Part of a small language model's weights.
Size: 14 layers, width 192, 2 heads of 64, MLP 768 tanh GELU, vocabulary 3223, 6.27M parameters.
MLP neurons of a small language model. Each row is named by its layer, matrix (up: input weights) and neuron, and shows model dimensions 0-127. Each number is 50 + 12 x the weight over its row's rms, rounded and kept within 0 to 99.
After each neuron's rows, "fires on" lists the tokens most often at its 100 highest values on Wikipedia text that the model never trained on.

L3.up151:61 40 69 66 61 57 44 63 55 35 83 47 26 51 56 38 49 42 63 23 58 62 46 80 42 54 38 56 55 42 56 53 31 40 46 39 53 45 52 57 60 40 51 35 56 49 57 45 57 56 31 51 58 49 57 58 48 45 53 37 43 27 34 36 63 65 37 45 49 53 41 66 53 42 62 76 46 55 26 46 61 48 53 48 60 58 77 51 70 49 67 56 34 56 64 35 28 27 50 60 64 63 50 62 43 33 59 52 42 48 55 76 58 51 68 33 57 43 44 68 44 15 38 37 55 40 22 61
fires on: " and", "\n\n", " =\n\n", "|", " |", " &"

L10.up759:52 75 47 47 45 36 40 42 48 43 46 51 29 48 24 58 45 66 53 29 51 46 57 40 39 48 45 66 47 58 60 66 52 51 36 32 48 43 37 57 55 55 65 74 51 32 58 56 46 66 49 62 63 39 70 56 63 49 60 52 57 41 71 49 59 50 42 41 51 25 67 55 51 61 20 59 67 73 45 31 64 17 69 48 25 44 62 53 49 75 27 72 59 63 61 26 65 56 46 51 50 54 52 55 72 72 42 30 45 55 50 55 56 48 55 56 44 42 34 49 40 46 44 55 45 61 37 35
fires on: " |\n", "cl", " con"

L4.up104:46 50 52 34 51 43 45 59 42 44 64 67 70 58 58 61 70 41 70 29 58 53 65 35 58 17 52 38 46 64 29 53 53 41 70 39 47 53 69 54 53 64 42 61 52 50 63 47 70 39 60 53 49 24 50 44 57 45 24 40 36 32 33 61 45 54 49 47 66 57 64 62 50 51 32 41 38 73 65 47 59 62 53 45 72 73 59 46 57 49 46 49 47 51 53 48 63 37 45 59 41 29 51 53 41 44 30 47 28 46 50 47 61 62 31 34 48 62 55 38 42 71 75 68 44 68 47 40
fires on: " f", "h", "all", "et", "ef"

L8.up57:63 62 62 61 61 72 24 52 57 49 43 64 41 51 32 39 52 54 49 59 78 34 59 25 62 67 39 27 21 40 74 53 50 66 46 33 37 49 51 64 69 56 68 57 38 41 47 39 55 56 46 47 47 48 56 43 43 28 61 39 65 65 61 54 62 67 60 26 62 45 61 50 43 61 60 70 64 64 46 57 50 54 59 45 33 53 46 54 47 53 45 31 47 36 43 48 48 53 52 44 35 50 55 41 48 64 59 51 44 54 52 54 32 58 56 51 51 58 26 64 63 49 53 48 39 60 41 43
fires on: "f", "en", "s", "est", "oph", "ter"

L3.up293:44 58 57 44 53 49 58 53 36 33 57 64 34 67 53 42 39 52 58 40 63 22 47 43 67 48 64 43 28 54 39 76 45 34 59 49 50 37 37 42 27 64 62 65 60 57 52 41 52 46 52 42 55 75 53 57 54 43 44 63 62 63 51 34 43 43 38 51 59 65 56 66 56 44 40 71 36 69 50 52 49 27 48 36 45 35 35 54 52 63 43 60 40 57 58 28 46 39 58 45 47 58 56 37 60 46 31 20 44 35 58 31 61 49 45 64 67 63 43 46 60 69 47 60 24 58 45 52
fires on: " Mc", " P", " +", "enc", " |\n", " C"

L4.up721:60 55 35 39 58 42 56 28 58 50 44 46 70 71 45 61 47 46 60 42 60 56 62 73 50 42 44 47 46 75 37 43 46 47 40 58 57 51 47 67 44 37 54 42 50 60 55 46 44 35 38 58 36 38 33 34 34 55 66 49 61 34 54 55 46 43 55 34 22 52 33 45 55 59 25 61 44 36 51 42 69 52 36 43 63 75 32 45 40 51 68 64 38 46 48 61 49 40 61 58 57 42 48 58 34 41 62 41 61 65 33 43 51 50 40 76 53 35 39 59 45 40 41 51 48 57 45 47
fires on: "ind", "ent", "un", "ob", "ub", "ok"

L3.up508:54 36 61 58 35 32 51 40 54 39 63 45 41 61 48 42 80 53 58 59 50 46 41 78 47 55 46 41 37 54 31 56 54 70 45 42 56 40 52 32 50 37 44 60 39 47 39 55 52 33 52 49 35 46 52 45 48 29 64 44 41 58 47 53 52 39 49 51 54 69 39 44 62 49 39 56 72 52 49 58 54 51 50 52 61 59 57 50 27 64 68 52 45 71 51 71 66 47 44 15 67 44 44 43 63 67 52 47 50 68 73 43 63 43 40 38 53 52 57 62 63 66 36 37 39 40 49 48
fires on: "\n\n", " (", " |", " gradu", ";"

L8.up261:42 56 47 64 54 44 70 62 46 65 30 34 46 50 37 31 72 46 35 47 38 61 44 54 33 60 50 50 27 43 53 56 32 59 50 74 64 69 37 58 53 51 61 62 66 42 24 53 39 71 51 65 50 47 28 47 59 48 47 42 44 52 46 47 52 42 34 62 71 52 46 61 43 59 66 72 57 61 19 56 54 36 35 38 32 58 49 50 74 55 52 47 47 57 56 75 55 34 43 81 60 46 38 58 42 47 79 46 45 34 75 52 59 59 51 50 54 50 54 51 64 41 63 61 61 59 39 42
fires on: " M", "al", "ur", "or", " N"

L8.up689:63 25 43 52 45 62 42 59 58 44 44 51 41 47 56 31 52 48 58 47 61 49 52 48 40 45 36 59 35 36 76 35 67 67 54 41 50 49 50 60 47 49 75 67 26 13 54 28 66 39 39 50 42 57 50 53 62 56 49 42 45 51 44 65 34 55 61 46 39 56 58 55 29 29 41 56 47 41 62 57 73 65 74 49 66 48 46 46 53 37 44 40 54 55 57 61 45 50 68 48 29 35 28 33 49 45 63 44 52 59 56 81 41 52 53 53 45 53 31 38 54 58 50 45 31 49 50 54
fires on: "p", "en", "r", "c", "s", "sp"

L6.up119:69 67 36 40 52 47 53 67 51 23 50 57 80 46 36 56 34 23 76 47 46 40 62 67 70 47 52 30 44 42 59 55 45 58 41 50 55 66 56 41 63 57 57 67 41 28 39 44 66 67 54 50 51 58 50 53 50 50 61 42 42 59 42 65 59 55 32 33 53 57 34 41 41 56 51 45 62 73 38 43 45 54 47 54 54 37 48 57 46 78 60 44 60 42 37 48 41 66 51 42 59 53 54 58 47 75 37 51 58 37 54 28 47 74 60 31 51 37 51 40 52 42 48 35 33 32 50 42
fires on: "ad", "ue", "ud", "od", "ev", "ow"

L6.up431:55 44 45 42 57 41 73 73 51 56 41 45 46 67 71 45 50 44 44 37 44 42 56 49 39 44 47 56 66 39 37 59 41 61 42 48 45 44 41 31 49 41 43 58 35 53 47 29 34 30 58 23 43 49 72 51 43 54 55 48 48 70 32 36 57 63 73 58 27 36 71 62 34 53 55 67 62 62 51 66 57 43 41 52 44 52 27 39 42 73 41 44 30 51 62 62 61 56 53 72 70 53 72 52 55 65 36 70 71 70 61 37 36 59 34 46 30 56 61 37 49 53 40 52 64 64 67 49
fires on: "all", "ipp", "a", "ild", "ald", "arl"

L5.up499:70 41 61 51 46 55 52 63 50 52 55 64 33 59 29 52 72 53 42 40 25 62 25 49 45 37 43 51 31 58 37 25 51 53 49 45 52 34 70 43 55 41 41 46 24 30 75 49 21 34 44 45 46 59 39 32 69 54 35 45 47 33 47 50 53 39 31 64 55 54 50 40 72 38 42 56 69 56 44 46 77 75 70 36 38 47 54 41 41 52 46 40 63 47 25 60 41 47 41 32 72 47 42 42 40 60 49 43 43 49 55 53 46 61 52 61 46 38 55 91 38 45 50 50 48 65 57 58
fires on: " |", " votes"

L3.up64:67 29 68 38 47 64 54 60 55 53 39 45 53 52 52 44 37 77 41 44 48 76 48 67 30 43 47 62 38 50 60 45 37 62 52 49 66 66 35 53 31 70 62 39 64 52 49 51 57 47 38 21 69 39 50 57 65 65 80 33 26 30 67 48 60 41 39 47 52 40 61 38 40 58 63 45 61 61 54 55 52 54 64 50 10 48 50 45 54 59 55 51 58 35 55 59 25 34 44 50 43 51 51 46 66 51 47 50 69 61 62 65 61 41 53 56 57 53 64 53 58 18 61 54 59 72 47 61
fires on: " |", " College", "|", " career", "===", " League"

L6.up625:82 41 59 77 65 40 61 23 25 67 42 72 55 38 59 38 52 42 53 42 52 43 55 57 55 43 50 54 44 55 43 58 51 39 49 55 50 59 46 50 70 47 23 30 47 49 68 57 49 57 29 59 31 65 59 28 32 36 62 49 59 43 72 53 60 30 44 41 61 29 45 47 36 34 38 42 59 65 40 32 40 51 48 49 42 60 47 57 33 44 55 89 46 43 67 43 55 46 56 41 40 58 57 75 48 59 62 44 37 54 49 37 46 59 60 45 59 49 60 42 63 53 43 42 51 39 43 34
fires on: "0", "8", "00", "3", " and"

L9.up437:64 61 70 56 45 41 53 47 82 39 52 42 40 74 19 56 27 42 79 45 59 46 52 32 41 44 53 51 35 63 62 79 45 36 43 51 45 45 60 57 68 40 52 42 73 41 48 64 38 49 44 27 49 45 60 52 55 49 41 35 53 50 43 68 56 35 38 52 54 32 48 41 62 54 24 49 34 58 22 54 54 48 44 59 62 61 70 52 41 60 67 57 34 18 63 41 59 52 41 54 42 54 44 46 53 61 48 60 54 79 68 52 34 67 60 54 58 52 68 34 50 44 47 45 55 68 51 57
fires on: "r", "3", "7", "0", "6", "4"

L10.up627:34 52 34 62 38 58 69 55 54 55 53 31 36 72 49 50 52 18 42 71 77 66 51 64 70 30 54 42 38 49 45 44 55 53 68 71 46 30 36 62 53 40 59 58 67 48 49 44 54 75 36 44 52 57 36 57 57 48 28 43 51 40 47 56 50 25 53 54 55 71 42 43 26 48 49 39 36 33 33 69 52 22 50 62 42 64 50 56 78 39 49 55 52 40 42 60 43 52 52 54 59 34 39 37 49 62 74 42 53 64 73 38 49 60 41 60 43 53 81 47 63 22 55 58 40 41 39 46
fires on: "or", "al", "el", "b", " Mer"

L3.up0:57 39 49 40 41 32 61 60 50 59 45 61 38 35 45 66 51 66 32 54 53 70 32 60 38 46 43 58 34 51 57 36 48 57 30 25 54 30 39 54 33 57 35 52 57 40 52 52 46 48 46 54 55 36 52 42 56 39 58 32 35 52 64 55 43 43 54 45 50 52 32 29 52 43 47 56 59 68 28 44 52 48 67 42 33 67 25 64 36 57 53 53 44 43 42 72 79 63 35 44 70 27 53 42 54 60 59 66 57 50 52 56 51 60 52 48 45 54 64 88 35 50 57 57 52 71 31 36
fires on: " |"

L3.up184:48 66 23 68 44 64 44 69 47 32 70 47 50 37 46 36 39 52 46 29 46 81 40 72 33 58 48 54 55 75 59 44 54 59 48 52 63 34 48 38 60 54 34 35 52 39 45 47 48 61 36 58 57 54 53 43 45 36 58 32 57 42 79 44 48 66 48 56 54 28 54 47 58 62 38 73 60 50 30 47 54 40 35 43 31 61 55 47 47 58 46 57 28 46 66 69 44 37 43 53 61 53 52 58 68 72 33 51 61 52 29 50 49 34 42 25 51 47 69 61 41 41 47 58 54 67 60 39
fires on: " (", " after", " before", ")\n\n", " |\n", " while"

L3.up141:69 43 64 41 53 72 44 44 41 68 55 50 39 60 40 24 50 58 43 44 46 42 66 58 54 59 69 53 62 51 34 53 33 38 41 52 51 44 61 39 59 51 87 54 50 61 53 53 38 60 50 56 25 53 70 57 73 60 37 41 57 49 38 44 43 45 63 42 69 56 75 66 58 45 45 44 71 51 72 59 52 46 60 36 69 36 52 63 42 59 66 57 56 61 55 16 19 55 56 65 38 55 46 42 34 35 45 29 39 49 57 43 56 57 66 47 65 29 44 44 39 44 52 35 33 53 45 78
fires on: " |", " |\n", " P", "I"

L10.up303:42 35 48 27 66 47 45 35 49 53 74 40 36 54 56 54 33 53 48 53 61 54 52 47 71 50 50 64 66 44 48 54 57 33 75 57 41 53 64 58 59 33 44 54 47 36 63 43 67 32 26 71 61 59 33 63 49 46 19 59 51 41 28 61 37 53 48 48 55 33 34 45 59 43 30 43 57 57 51 31 55 60 53 59 65 18 62 33 45 65 54 74 19 67 58 57 48 47 42 58 81 51 50 57 58 40 57 44 53 63 45 70 58 26 52 52 48 53 37 49 52 30 48 57 71 64 33 52
fires on: " e", "ro", " o", " ro", "ul", "u"

L6.up647:63 68 65 68 40 53 50 37 49 51 62 36 26 52 62 76 45 65 49 56 47 48 45 47 57 59 71 30 52 61 66 35 58 31 34 31 67 42 51 50 43 56 57 34 45 42 50 39 34 77 55 49 36 61 38 65 65 49 24 29 44 60 42 44 41 32 54 39 52 50 41 62 58 57 34 53 49 58 38 65 58 49 47 60 64 51 33 61 36 45 42 32 45 39 64 52 53 72 56 46 53 57 57 31 39 50 65 35 59 74 45 40 55 51 73 60 53 44 68 47 54 26 34 62 60 72 48 25
fires on: ".", ".S", " Dr", "r", "3", "per"

L10.up23:71 49 42 57 60 56 48 65 59 50 34 38 28 44 68 51 52 45 41 22 47 74 65 47 52 68 40 64 53 43 66 41 42 54 48 35 49 46 58 56 52 41 51 71 45 56 54 63 57 36 41 45 40 70 23 44 57 52 54 46 65 55 32 52 53 38 47 41 68 19 70 57 37 42 39 71 58 40 43 73 68 43 50 38 56 33 53 44 39 71 54 55 26 49 46 40 41 56 50 46 52 49 28 50 43 45 42 61 56 43 40 60 42 73 62 48 68 39 27 55 46 39 46 43 35 62 35 59
fires on: " |", "|", "-", " |\n"